{"intermediate_size": 832, "rope_theta": 10000.0, "init": "normal", "optimizer": "muon_variant", "batch_tokens": 131072}
MLP neurons of a small language model. Each row is named by its layer, matrix (gate and up: input weights; down: output weights) and neuron, and shows model dimensions 128-319. Each number is 500 + 50 x the weight over its row's rms, rounded and kept within 0 to 999. Numbers have three digits each. A neuron's up and down rows have the sign that makes its largest values positive.
After each neuron's rows, "fires on" lists the tokens most often at its 100 highest values on Wikipedia text that the model never trained on.

L3.gate611:509485495526409588594462581508546486563509495410539557502530433484429465419558498458552405509582459533474448510482566493436568514538438510555586508443400458503525359508492481506614536434563526449505397573521524472478501474422487465570514469525505506448491451527567532424571475527502481595482478508454532524538532456562514551419515565519480527564533510476510561494545412528464472474468488503531520522495525405468487511512517491540501569487437535579446578604503559466558418452432508535554521561496523485357523505463433516469525556430513491522523476360523452498530401618529467402
L3.up611:530491524479497524513479412495517470381593580530590565474479544523603517474489552512447534385475570522501592409469469524532495486507534496492482561543480492472542466520476413520399564526471475513462460416484490510542516481523423499564494474497333442477430488571542532526471570508558569433559550536545475524515483518446544534478575510488518567544508636474470518536546550451562469475549523541488487460436488431483476574483459562506484479518529506474460555493532490459427517464472510441525473602499577577626604540421522448466551445468434500450543423509483560486554501441518597536
L3.down611:497532534499471529554517549532499528500484526478523600517452407373484539450575527542555455433495486495477497480471534443523499516560555593578638501547478534466524497502517513541526525426469443568540453437562518511550467561461475599472519483532574481463545440479523457508533520450587504536501430534430574493505511436535638488609534539409550527438510413441514551511548497506503487422450483553487507578490531532490462526401426481429562469442451483477511463503513535475494469400365432522607581541553431450410482463521419482426462518517473436486524509431496573586555506561562557507
fires on: " is", " Home", " a", " an", " was", ")"

L12.gate691:553523566552471563454446464471454506453387506527345483480494507432533475547507552424512524413523466414550500543580493590532562462583451452494451486541500542474513427503399493567600425458479489413471632533423458551510506560561547453489495418472438495520429448437468559497572500503501516571525483616541437508503509522399490545619495451438510470442555546548526376450473561523474598487468438431497498508512538555556483491574506547472534519474555497588461530528491545518519517454536491491492483538563538430555587442638500570508506518386493559522517428509507508483451491539490533516
L12.up691:460465509370448592458513568566522515440501546502585559473570492524528465494506610543504515529489506423516553588473505530502587542482439560428433480546549430598567540478563563502557440597494505487464496435392557591511452513441527497465539598556530513581398476496455450596531497525568485528460500497483467521508527552441531469503469531541453432558527435526513507490470489532475504575503360510575536398478489466417511492470447478573477514567555451456516418491493609500507516535465502534434356623523511492460509507513427369440401525421477492488531486437567524516511511525460495523
L12.down691:465349477479443465487440411513476453494498500507546534563569614486491440539526414482438528431529494492442531456448517559554525530549423516470426457507470499507596535496471615510493507459421470484531494555512385582560608463479453558493542493528470498509427489427536476519500435502437495464482546522426393501563549520580469612534484472643495524512473450539482481532455535455513544470496441496601437555555515612498509495552486546429553412582575549515481530453572465460472400516485497542551540469503539517500534452508464416506484460460497523452465539495428489505463428581596467577
fires on: " ", " J", "'", " Z", "–"

L8.gate652:522535486529490535497498339417389579540418517487493475411534527443497583465445554437525569477523502493439458527576513515574489470489438429392551502533497556508520456442612429546551466550471545434555460420482490543541486561491546463483547602591413512475576466449582438549536457535522478544506492516496532569500631577468443483484556535523492520473454522485481533447590561418572425445450479472466486501536465532511509565501497474480538530459532435444473556548556528419478487500503450441470559476539516483461400512529497484610408444471594545469551557529491552586484485447570486453
L8.up652:509495469519510560480462509522391567482384484575496504463535450439537601460509577529423530516517537435515428495478445434489397435534489531455529450518471483436555349405544542446509448479491421558472495478547412502491384510499514521514495628474529477409522487514528497505587517534495470554571427610500488517582533580545446487454564497503517471478497540422506489586467514509507505522572553455550444486611498518469526489557548423461450474466538482459449529538498547506450429472557436457455538492551456462482493494495584511514425414446576508455541486543517486683467443507570499459
L8.down652:490515463492517496562464498470560430470518361452530521517469551439470490523591510510585471459481552498464473574586449529557524506444515429456484489455502599475376525439492436491451542491479580474428513463512556388433607519400485494489491449500476497534512473499534378526458574467474503547499515509588494567519486534442473459515473505631595571564531401472484501479545496511459497495438478438554475451578643522500438615488423409479479467486448510467518507579532536566547448506493396451496506491581479461463423537526492487556476510547520538632581496556510433508525594472460521477
fires on: "19", "18", "20", "17"

L9.gate660:523454573530409523405435423426537412437529556526516470469493499549384430562598528411391427521515508509446525565521581496588516506558525483480506494445534544484561484412478517416483479445560530454495527486495524542557595552442591508507579569533453504475564561467367471528506564456450391458473569475485522424554488489501468430501411452415525564480577510473519560509459472542467512455541351517569472458507534509483443521536506473429483475518521525518444503416470502572448451493458554473506482491542490427485506504455517475487492468554444492403534519485551531582447409586495434523
L9.up660:528531526482461516496392503494455432440481543610485465479458495465390443517425564423538427533428518515474530542488585461531541530559496580314443502421569560439460508458527472458545530383467528449508477528483503602490526516522455504489514418473470521636481468519436500495459465507469418534580524484496558603489430492462602496437537507630519498459537409517541514488479498442505550499508449497479481457485514429546494524507567474527543475479523452512551476456409492465489559496535546566614433572471464538514517582562531480544494520464509487458481468484464496522476538508495489582
L9.down660:495561500487557515466520415446441465521410579473468382476471467454590489551555532571569546523550562430493470517589577440507509533451531485468453506434634522546432465460532551508412531478422524605492462575488503576472578472453504411481474483434491603557587476528469463463496518492445409488547547473532525477556543395498530545436497447463511575495464455549538544502434490532589445496578454473480522479612509515592420534401518481488441453475461488598487494539543491558488513535542462535504484483495435547592555493443562498464467486477518532464566499415484457549433553524483476502
fires on: " N", " n"

L9.gate618:470497538481548530531584436585518490506459532463493478544574493533436580473516494485637480538483616510470535522485460537527519474479471440505513522407534486468548516553473519492447443559466562474537556536421459479542524480497595500484399493491470476480548462443432512608468590488539543494470460467479542457515439498571533452543437532493495496429514666472496614600491578412546569532500466494514546474498498486551472500587575497559559376478539546457469526496541448484530523464449486504607453578507526409379512496504484595460562474568550382565580501570509485457598478472624534483
L9.up618:480419503456488578427403407540462532486507531503599552485517568488599508490506496472518588441539548509494517586518556587575437641496437451363542558488504421605534559494423521469587369495491527536549503553498563491501505512495501480487496473441490457441434449591458453525524514571508480444615472486475531501511589522495464610540479479530433476560467485477462535516418483492497596496553503543522523423491517490489510495517512564460538440552625561557502525451467536457501447475493557508578457539507526499423432528447509574538440386488564568457454489560535471517559573337555554490
L9.down618:577437485521462544473432517528514507417462468511501361464496378448500507474487496452559526640525557547544507493428483601596489541499466416484436514475462518495402479484520595471436548448410479383438506473454568523533483485473523481504426487606432444395476446478562471450469598534579602555470444545528528473481485536576398522445521519375510575609463557491544563485539445486584477534451487458590495522554554471426384448472487479423593426432490555523433551508442492439601501491406584478532461533503522487444583488538461461531493412430479618521461551521489433470464487537481514609
fires on: ","

L9.gate480:560534482595516499475496574611434530471465436542403488518508402534555556482433430489521591573479520539503468428500508451607457468534476487596448539486543505455503432415436530483522472496487455390474547539520523570475502435473570523512497484480549492403458504512568565492395511509469520455531481494434503453553485504512557575485457419577503538467552522489494421476402545501519451517422479471570500439447540435448607588591459514442573457457431468547387384516499392481505497474557502536550577479402562511576498502580462549463456533503457456570382484502431449449538528513532423546
L9.up480:547592552508502510404539513509521495537554558430458509562417468574489577433491480501501532646485589588507471462458489480642550452594488541532516479477557467476449498414448520441478472460447451414499509449517472522471426511475514502528515564589373544472456562581445474452443522497557550511504454523426530479470450438503426472403435533527631542454551448419548488486479645479486473533490540474537512382438497386526505517497492535497405497558420471620477562530510474487579572566487501562564537502510457454503493458494450481543534519503474531521489540523487383538485514572427487443
L9.down480:489597519550548419527472513498445553432516441610471426370481550463509516512467469452482473458511465470528427455493511497512419493527520433506427559429551514450764508474537595540559502470460507420519477507593572568538531471452570477566437488446551458419491491468554429523473479507438476481510496548516468509561454451523495573553508399698509580480553504521472466392531483558526436552480514442480541560505571474425555484511464474489487507475465421454493484526515430429457464546481457542495519505464482415465440511495522523458488491511556512562425463446497532481524412489560427582
fires on: " by", " of", " married", " met", " to"

L2.gate563:483562464439487537424464484475561495491546476472539659400562470514535528512451481521552559452464449520503541441474514550418481616529459591500496459510437371518508546537442476546515525472556491485471570463492542516538555476587476442493499549485544584534528474511425459466484410432430497483501463493507512471489569493522505531526525432514420551457526497470511395507561492475470500514502518599478416545482530494474473446488482504540513551455509684405502485562469498502494467542575532499580522474479532509571551369499573516484515462557512460465480590413452437694581593485510503472
L2.up563:425486430474459557460521562484554574593613500517509526560455510436477536533522467568453609459476473490462492508415496530528502607531488513526562507452471507576528546521534439522489512505591527517573618485522581477471420485488527488566429519531521564524432486442470500431572454442418465475518457499472537521391483515452543573567521539490400465512420377453522395589536498616509492456525447509459450515462505580537501393581496469452561478401504501484465464538452464466551469584556474473587519529488418442505543441477536525445444449582499507498468648490556453575550579495439476447
L2.down563:565530518523539492480499527536497508493479575454479438490517473526491485507483584492451498550569471428476576542537555504564374409443537508489407569453449546428571520478523599425552423617477513493479499567502416486488531561510558623426445405531496450481474515528626452504496494542576599511567525516512458527541463562504550492479452504530542439591496556509575617440468425395549484446554570411490544478515476480499550512454472533492466499535515446548476573477549431531554547550437439476430480430535441470473536484538486419406453556450522526566479404519519521396459480516556523480
fires on: "i", "ir", "a", "ar", "at", "an"

L9.gate659:469484495641473449500465547563440479536425388576450563549418456525509559489481525507404497491398469518563410498496500582522493542556502519578511476512444450415512569496526409498525480572466488431461586422605511519497525514512493517488527518533528432456594413391612433489447455468450482484473477542413413497568518509423553541462539494523481486510484552541461534487508510612477475483527399452505494499508550450542404478462496530410537465459463492526458497495505427416543555564536595511498503441459488527589534471495577490578477499500529567533402536544490526570461491472490463474
L9.up659:530517475504495496586549500538553554466458413459459443508468583542417473394410516407544420545418468580521428498508490525546522463565433536483549532511467464517536527456505583492483417413530371503408478489532435503582455466477487519544490584456507482505520489503510517449466431492459460549494465455517457450545513460490445508472388478482595460566591477544506498515430519508462567492484526491470405548511535439562497502496493399520537498524448489560452502438461411430643536467545568480482490502474576429464422453612498439525457542454601630527426435497512549477479479546524414569
L9.down659:482455527414551483542463515515402491423466544572519427546501559488564512491539504518513495495501520451428473489553457446447529485427494543501425532509518521415523461584445467504433435508493438529495404544495488539418502457535522427555492550487458496566477491570441454551624506476523572475575519454504472563575524489622561458569544538514419510539412516511491576527585530474496463445494530486511532536516469574442521549524425525535516478533488542514535424506560612535410536403460484480478482456483456587505457555602532470397603481599418399479630497571419582494469533449481456454
fires on: ",", " of", "'s", ")", "ician", " by"

L3.gate33:469456487523520474479501526459585509467520462519415501457440505623469545537455539516433494469469456573558465579532541511501530498500442541459542447501488481468530436470523601538509503378483501513570519482479427568488433424533591466503447481493474509476378485594380504396594518483485551462487475488514464435499447504447547578496480458530511527525495606482416409535381456414573481567469482478524498472520554474506506433528517396524464563433439509557453492557488521525476476534415538472499573568492578497524470576532502485522540537546555518465445594534373527518476449449478505451
L3.up33:486568452544497471491538599468504542525460438617522497545536512507498497497535547527545471548489436586526412490601484456463502549541609520445483490506507549448601489410471553499532471571452596514439517373586493448445444562635509477508455473482577578432499462464488507455544492485513496486467573467453502487483502490536448462518549506485591502555608515540395581496579400411441538437524496523554547586552428603476538541389395510487465481423574499461529532622510579599496470491633508476623502508473466462470480512550518538513430556535592466531553490467502568564472525496405505438
L3.down33:529549446518504387515498456650466385494497443462481493459463544461580532521514450467460569542535488396584451458536397425468478506452507498511551508468565503433532545545455506463469467526532475487442467531468531469508548413448559420476572456495498499506626633606452505487532497480566485442566471486497492505551509408573519500572526398544467467491399435482643462492446429504509436528551524588561520440540622470441513538513469550474576515524508578587498475526453509388543454455595538565401468517446474447476561541504531534447481453427488550527552531544478511514431556470522540543
fires on: ")", "19", "20", "21", "27"

L10.gate617:453464537498555552610488429500495495502547580504499440509563542564449437507544495483508521527571479523479514506599522449499482448472547454547441525555487570573489576507608480467528482486523514485505543501498502545413482526526564540519577492632435418480425604504446560495602493552580569434432631456485508542472464594462444448443512490511422561493554456483562626490567514441500497463525479386462548485555462521505458522514438604524463525477443550446453539518612462474464457531465476432473514502489462446424591555499465587435489515428469441475474459472542457448509436513490372515
L10.up617:625447541541389508552465485501444504360504570475472527629606534481466572457444566507503440504418452425589504529533438482463469425504485465514542500497510508485469445484540520446540416478532483490552448487506467595476406467507562543475436498507494491523536579512477526456559520488496582420525472468456399393499514461502433542526498468463534489534501481442464509444523535462547465547564481399402516444516491584489429565468508472452566610513532558473507529534523498534448487552369505493540535503540500520561469511505483497488510435490485433456476503459448528487520411511597467483
L10.down617:456418504531476516589525472529480516485619509533547474541494503597509458475488607459561520581541439464502465597476545544526543526476580523486509448519533516484482478525599479496519461528521466501594505492431488554468493548453476538415521499514415563591425478501487515590521480518533562364470488485536487544598528559466420443567467524506489426555494462512507434586519517503403490511517456429538441452562483428528507506553505566432550463506525472468521529555502497485587542488435464558516461525531455426475494549508556579409542415484445454525554443488532527425557441421425581548
fires on: "–", " ", "-", "1"

L8.gate542:521486463570534528560470531469555525506440429541453513537436419563473482543539367519530590499461490465588522468510471539556413510603503442550595499528540406529538478524470539570634526486520528497456438413461508472404484499508502534415535533545608503513568564520554436525473512524511463467572460477437483564543441610481517500446563574514503542380477472482570464516528461542503437517457447514471535508499534501524469494500489505449478530502518490562555467558490462485474434543495521464473530514468444456385521558455515431498499664472502519493509470554479529457547552424589555541
L8.up542:505440499444560531492489513459483511538483512556498552412498519537444399525563462595502568542530500423515507493492470472544519531535470483465464508545497559424486472483510523541562486569475541427517508467396509446476588593502484524559536534586504451522531499522428512472591514498430464491521552437505524555550414560458550484496545457434450524457469467662571550551503516455505372479455472496474413490497592490494397540407506596580635553479454553514547534464467456528461485553409440502463466541465535513420549464519445521418496529549531436474577461511531472544489520463436425453
L8.down542:527513470449534474542527460574461504470383421563501478507500563473472619405453432449444459537523532479536589447421422520502405579561497546506547470472441500497516486401532478443443512400553540515518457589531548544543483599469579475519500500529464428581459501451533579475498528471535588448493504445344491614563494483417518521441472507533508515593438576475535531460474548475538544552516513566518423496492505515437452512511483480583518491449487530564455457582535468449522523502498582501412496439455535446477473511475513496389565462449439481552427476533485556497536536552434526482
fires on: " and", " It", " ", " series"

L7.gate301:462486480482458450572526566507511529430516470517437451517492440522472536539420474527508443544529558474517522514504495535460490579504588417452521525456438444469521529555552537520555443543412473475491492575518482506460541553522511464458520498491502514449503570438548549581464560540536474458501521507506477482573578552523438533530495414524453429539578551462480539487525544517527384631499553512509504544504475555561442577636504461386472512567579465451543601507616524398499509495553491579490503486395452461549488502499523518506402483512516483496482417594491491450467489557437443469
L7.up301:526527558503486506470502493497569547503518433412466577553554514496489485502502442457471448481509536483462470537472506512498476526472514486513481514454451473444470521423510466553481461461488535540400522550568451523557520572581552503546538604450581548480414530433477543556421620498483462482411456456532554391488456524571402476576445497492481507566626528488570555463533593494540462537543535563513452531489500553554462542511492477392450575525449434558515512529528550526506434499467445578534459486448509481517481534501514467509521507473535512463424402727507499516500582470545447498
L7.down301:547485459523502442440536500476368511414405527584525431445438430547514411578540456477477481458423459556418488494544506502524494440467510572490422482534465570564593508498509531457492508504470447530567495389483549511419434404457440495420500443518450501458526480501518484441480511492486521504527524569546525520516551489350535475574473449386586454499495527571506546444488452514456502493564498428486467488582518429495478527508491467532432463584520525494492577489589458545495526415496511447468531524524567396635493471538496543504499497528517528511427573407437522466509372553431559446
fires on: " as", "\"", " Syrian", " character", " of", "::"

L5.gate437:493462471519495477605539484432471576570492439513496474471481451516369552456450449547386437413492569479508527523498541501474540547502508496556563466443454490414483468506493455475480469510494495498511480453445569559489544453428466577562541448438406496545485505491501507439505490525519451580532497497510575489606550516561569533476640591470538501379565596560461486442552486509456425430429537546447485478561514529493508459506550553454469494450450460457411662568598391516510441485508404468489482566478545526514572445490482538516501545518432483424564476380431430444483481559451502422
L5.up437:382493537516482499626503459478402518476518539505574499478495436458530442468496539491505398554481463495525497573529395462532467525487450534504519476581510548585563563448527326418446513351478622479516396396537571500452521499463486505509492484421480470474524493485535520525531492523465507436456448498531502481546484459371585447491467543476433480434376467547434551548557508486455511514472536481529564454531444486421562505397515467451487467503435520466434475516531467416503511528529481485489490529482507473559475498597412550493425511481500475432590454467478456531589576424511552490
L5.down437:482470421544486465428528531436540577488450546506454473490440484383577518515475440519436547524502434487497499472509413594501506485569526452536481523449427531577671497556425498481444499462563455528438476475542493534516491435445526527497518434530448526473523421419555456501568500481500499467501545521503486464541537619469607571593425489383555562497469529566555416534501469661488460486496489462522450474523474470477428405574484520469483491474434533467595529486502491502534450484451470530543521513469506465485421491491475535532469515453525479553453573532482530517577489529470546537
fires on: "),", ")", " is", ")\n\n", " =\n\n", " an"

L3.gate453:513628522651455439516507477465575465504509535463449567562593405531538532524447543538562486489516543513549436495446626534583507489434567513477512515459460411546582527541445537444471551513464409487491491475432517523536544435510428533549509582493520529510612476514537465474478616480504414544448484541531438559403444468521408586570488466455466505609548553508501563502518601524464477473515527481477508438604584480495508534599464485542461472409493513474541598568520636528511450566505518485514503495468460535479546490446615544518552459528477512543542572518534429475563497578430391469
L3.up453:456457457443500393463445515580559536508490447504529473557539535507442505491470463541474498510502452521528514533511378540480546554503474489493519417493520487481465461443469567393623515581464452501497511454570542463596509485514472559564461468445593472433497505393547512506528442387479461498518407496435466513485453505492428534494533626451405489492459469540507430549481503478508521543499452527483435461471487436511602421511465506517520468444537474517475390353442524504525449518392556552540486486467416489503514369438588514553533503496554501454520473465525555545572500498468516485
L3.down453:479458480524512482618513525493425467535504524509487545497428423496517467392498490500498497551527520475468454549508557542413574475615507436442506499579500473471400632447624421494336524472579519590412517524547582430432454477442522457393555543566411538592507534454524477520537532522431440478438506463482603490548539468465489372503521503447492557513461570444508607415472527408528452531547514517534519485590471529508491461520486492519420444494483504528503571512494516401423539471512432503463549522498451619555439481528448541499472410466408597530467530512562527476537416439510464499
fires on: "in", "is", "of", "an", "a"

L11.gate830:436489449488508405463501476347520495570436524512475494526508487565572546553509518391485566529559495544500504488473505507527535482459462579521573463464488535491474445488549573538515487509470440468458559556467459476447438494466590354479512550545475548489463498530491607462560491494561548462499526443479545514406556601608469370495467498563554470569453495496520555554435506541547437452427569500544547478453489529571447492576543492541510577507587463554508514502525489537515458540465492466508493469538508437498434649505464558417476530551516481515513527462420546483525424503494460571
L11.up830:468499511502493528605544459578469532508433520501520559465487585478550537497526538524517419448484417480555394563474473473464463398574471491478529527578518491488469487461518547345526489424446568592425401519590484450541495493523569480560490578482537474429520387515483564471489521517489402504514543551531458520507448546490530479461417519446619545511396423467527486514501435438559476484451477559516537468506498557490557584513524423480526504523590579419433503465500505484437511559568490443612556395598557446593529468550528447577518474499433375450460394449515537483480413536582510481
L11.down830:492521460439464417517557591508521491562408502557520439538534494539525558523440508437431425513454620514489467542458545566576483527462499452380480417507509423479411446602495524567491566540509542551397565505433475501496459548582540528452492406484513577449464450515623537491457474416492528489499488597480503521443480536429543497409539453524555470593470483519518475393404473536442521525510515433543417465513523481528531459516489548514502447477519397525563545518513580509433423512456506469433428479436510410437415440465490463491509578474441515566490514507498587485436530585557523588
fires on: "19", "–", "20", " "

L12.gate167:583444523497523592564405502469542478464499443519509527605537413565462524481523518492598460523476549487498490599597431503512460533558539540529428494622445489433490419469504429500564496430626504438473431511449500481513516430573556490524534501515567435483470581539501553589462640501559515552591490467541541562489521491468552494587488556462550611511521557448501407510566497575517552465451511444458463520532479548526509508485493535449442538440486521541530519438522569460485565521473524459592559520508534575445515446458429539491374517473449593484585479477624498533508553519515524485
L12.up167:529494452443545466599565495487492541499641573562577574527541394444563470562571531432575500558501448484541526569570450399490422470518495485505486526464556566562491414423544570491465605516493432538527443463452478540440477534455551555476568546536414544510529556538512537473520448500509510592463511570466517446544507592463463386466457486513419559492502521479578424517568421477458553524580544463495520519507493479431556542440455572575482486477486486459554496468564470562579550520544376462513435547492538547498487494475493436589546522566470479525533449513498574443495503497502454417
L12.down167:602539504447513507538394456561482412439525499511470502516521536442517565494534444505500389474453489502489486517539536532470504520515522496471491471622432408511415574459511566545525457490520571484547396449456623475471417509490487422571558496411511484507508498495498451493443548424568539452583519476593505432562553431441529538516601589383459493491484579513495515464600535477478541344495476473539496545474551569517588500520556509440431519478536529586572545412482490524513469515538513544529473467527506558516531478488447451558421507508459536397413585527523574517465571551562548450
fires on: " ", "-", " V", "v", "–"

L9.gate407:424471580544435537474453532504495488593516493419477474530465447567519370522580463515538516551545503573509460491548560541548487427472437541439502511469560451487521474489482574522501525532496464508462517468394478460440462482517437464558405388478506513546484517643467490335446487526523553550450450511573573561466533464529518542427506559514562504488548499587510588385526440398564571486452528503518499501514449467533569403661491501543489385485395565558514445530533559511528569538549553499553480529512519493498444519470543449504531464493463454369564487498432528583526435464495536508
L9.up407:494564530545369568447523548501545558551538588474464526541467457571516461460488422520473525460447478546554538574492526495541495501515427465522455558482505530555507378459471508520508487504523480479510511528483521523489444482552651594573488491493532450497426558647478485502472657529405512460509458441510503497460519450515499518498438448513475568536426522535527536437506487439504549587498586507443543417503539513529521537476475474518425468496487433583448486500478482383578584560494606449504571505476517487508500546494499490538496540523469606407507542518477548517525528531449512527
L9.down407:489513555505548577568452542459533523522543498486560496492425406483461487433582551439488487491531544527522438470499456575565530588503498532398441510466575432414519567529456541446393509502421511520481486514531494544424431505458505441484495450465455532562480625519460422423494557448609612510492514409513586538507446503567544444470461491534524511411494469503570564434485478436473526509527439508525426577485479526630599387512459479512501532510507604466534600549502492534522595392475418447492465525498499552529415476582579434559498532442430419437551628442515471512514430557437588490
fires on: " in", ",", " |", ")"

L9.gate349:423540519513498509444389497483480548534541491614501456542496471498523450488491400436475502447556458508482483522449565532474478543493525544408548490506454512424516581528539506512487539448508528450457581464483445492485523492435504547532503471501460504534453429504545575456513521500471468502500542485486541455566438388566414548458568614468536498571489490489528477552427576521501653603498487464466542494452401568547418538504538527511491375542417450430518486496516582417525412407504523478457502532488560560512463438488471505690520466426360494533487426350443499483486481508494526442
L9.up349:471437450584444397555558507549484524559489528528584516401428463463451487544420480512501551472477524499478479530496516507484503502548524483424508557484540494510576493450468450453444433541535572517503558446561463580662545564417547542445394521558479493460406499563415432475534515491562532467504456537467530527559449492621327485558546471561464418496511506536455499514599573484494492524492441474428633458492482410464571558524501484519518610559588561536475506544516520433472456465603454443510531496555567476611529558580435481490546523525527547476427531476454477540482436506500416470
L9.down349:532490543501488467530515507483505490455463611471413530549534483557526590448473543549510505498530474512509380520558469497510560526502571502578576540495459555534541530515567509457493614550508391462546430579527516436485500442500493540538614518485473439551391573520498511545526535433427549461470520557506417555519418581434556544498583527487464517557516546514479501507498475605531458517549498491515513474478561417508496410493449532518508521478472533473576468575493554509484465542574464630535476469546420556500398486543513490444547444393464429605477522484492597535443476560499445519
fires on: " as", " ", " to", " also", " under", " of"

L3.gate612:507504602518471500572472498468496405532459484419634457505520551532497496553498491571476429574501596529531572424515484464535514399502344481519522469496413455508525439547612482521513430508470485547507500526468483568558434611521531458493587546523481552437506411423420485546466516501454513550505542517562477501549489562556540434520449564449580526514587434518486543465362554495395512433418387492543443378488577548487455552485503642490555410492481483593560540556499459481547476518528561471552489542366501441473541465438431523540515578544460530436417460459437506558427478492504422610
L3.up612:617422460488559545500453557488522505469456404507528442569560498489463477465532493502414461495469485449450520404457570463469464475535386556476545551463514505475448543558609510435514448483517461455493504529525417614431446556612453454490412499531495494361482459468517501511527474514416506477468469523511496436535565425462547540481491549593533545501429482460533436452559441564519536519458439512515465537484485472452424601568564534511512418519437512520471580500573529446462465483506383516524604477509547530560498473521454446437481508436494572577468503515551342438516477441471558581
L3.down612:525480445551473490503524558542476399583514452502470497449419573523494549480465510456439488533502570561486512601456435479496532613526548508454566589536554475448465413461515465535512544537485560471477582480517474476502446457531509439523482468552525478431504520506496493528519513467569479467457471474485461491450452523498515510594468488523428504430513397625516520497556475474436477596488540406510582584521485585498519474567544547459458562536537500467485428520494465443478524518496481491632497531562470387478381472388530532550496471565454461510548504515484574474395520527480524431
fires on: "2", "3"

L7.gate726:536450543475457441481504574540518500561456519493453527484508423554481512446467587509461520487518588525520480470547484506426524453531503512485443481564423524431467515445486530498459611447573568434455389495504486592526347442528533566499517555540394435536566452535548518522375549626588493466530450511500507527513535416434453505466425515457507573506465504530524427517515475440489462443429510471536546426589564506486514540441496590345546633486471491548429517547542397507460528460557500545541514512489467454560500515648463471511386427564499432517445532493482411493504471478515467473
L7.up726:564508523474418540438418593599490489401447454461499491465534460528542455490430499467465478448468496475568477486607502573472510499580423437442469436558442453439478512441505524516470556452500482549419425508510525548497421363502472549486446511602462476432483382569539450522434547462532497468497436493445419456393479478446550496479411537456538500481503472469496513429509498488483496495515505489511473459557575560496590538479550514439519555498382543561444424549530371416489524389498538500553587529562443554475544460573421424500471471539530516548447571525516478522518466482499472571
L7.down726:468550455510509559550517540388521517478587465523510496545441532462461552586487476492543478526488498469488533495401503468492444519465523554466562492472552506534608548609503493502530429547430459531503566424461512398518534603519516466523503489433519550581510548423465540462548493479383548506543573601494491526533463566530505510495575470594444426484563511498519548545463497583485588536486421475439492519416507448472430538484518437624430408558510439381587504535491631543465475522450439530455492443503495472481456512457568501557515516437457588414585411525522590573487486508495504492
fires on: " of", " by", "\n", " |\n", " |"

L9.gate372:430442467432387531393490402483515531448499517495482499466507530565531518528546617505535506535522477539498523591570556540474537551502513465497512528579512551523514498474515476600473520540539463516521516452497484488393492515546594515472481447430558559564540532471552515535524511489564492368411593444457450514447470514506538455529418560543596469560480529547412447470497550483423502472496440486433552466523474586604504458509464515574472514477551459525464521474401388499455490440463519481603497535432524473505458566590564553513526539443454397589608414463531443545567492522493556608
L9.up372:504524486500462525545504501486423516454505474495498520424441507588492592551540532499553440593464525544555489429499482555590558551597537507503496581473534510534474505480558524499482568459460494548478438451600517521489505480543517588481495500554507521551558520491509508574544562515507481437502544435457447510499505511511480510517522509540612554475554484459547437526551502452573612379523478581492435512547445437530553530603383522535432467493496422585515546483471569437527588574458522558504439480463437483520607506628538423497551521460442427499568420595538440434446529555538510425
L9.down372:480463531435546548570398461519427541493422414405440528484504543492541482515520487530511444504508530484469607410560532615568507512523570486467514431528499479504458507483449501634441537477544451508557539532453559547523535463492625508507535490503524538554474440412616451427583515483550573438433524391448533426478532482442438489622533553529512586465537548455535378562422569541556510506504504473570456529472569527508564509441546473572544515527464474563524489520371494506508552426526422532447509506484457517473451516589533573442443538448474463531585478509435407583467507484475440508
fires on: "20", "–"

L10.gate554:467474529490525527524417556467492477490448446585513517412483475552482500553617555517565463597559541563496482545552385544544560524472476428455539543498503518482574523428475616492538530545426565492455582501467498490477556476452557505444411409500531487447464431532576521518537582629589455409553494506505614566559529498561521528466485549481492527432494487567564539435438416486584434501470450526536552449491468507489465521584529441443546405472515554558443516523468551490466532521512432519489507606520540578499533446443441468659588511501525370466591416477464427451486497479501530602
L10.up554:497518516452442500614503467521415427510515489462481517500487511447501528545397482527537536481344512517497534489438476479538409491485466421437439491397452535585545414509430554532539478528439500524507466528471477458436440482461452516621538460516516456486477489556516497572513574566551509501498485582556383572528617508485441512472510480525589433509495573430487516458480448457584469459513488576484598455491573510564473493522515504606524452538455473602507489491435473454499514502547497420505424529602615487554474553460428477429462437490511460530430413446440485516629483427546565469
L10.down554:609557550488536544552430477463572531445499503504485541547461453535438476549490489493528464455471495497526529516483386565567503453411395459442469594551508584533533538512528624532461486541522480533508454519506541429522447459469526373552524439446508481422513538533398478542493520504549529546500478592416513489534486555495546542394510460600470447578534521522539519522550474408576456403630484543579490526584575509425439469528541508461566513349523506533528590548510532507475536528611520452485479560597509564417470445483541468485522468509549523451502464466538563484509457453473527533
fires on: ","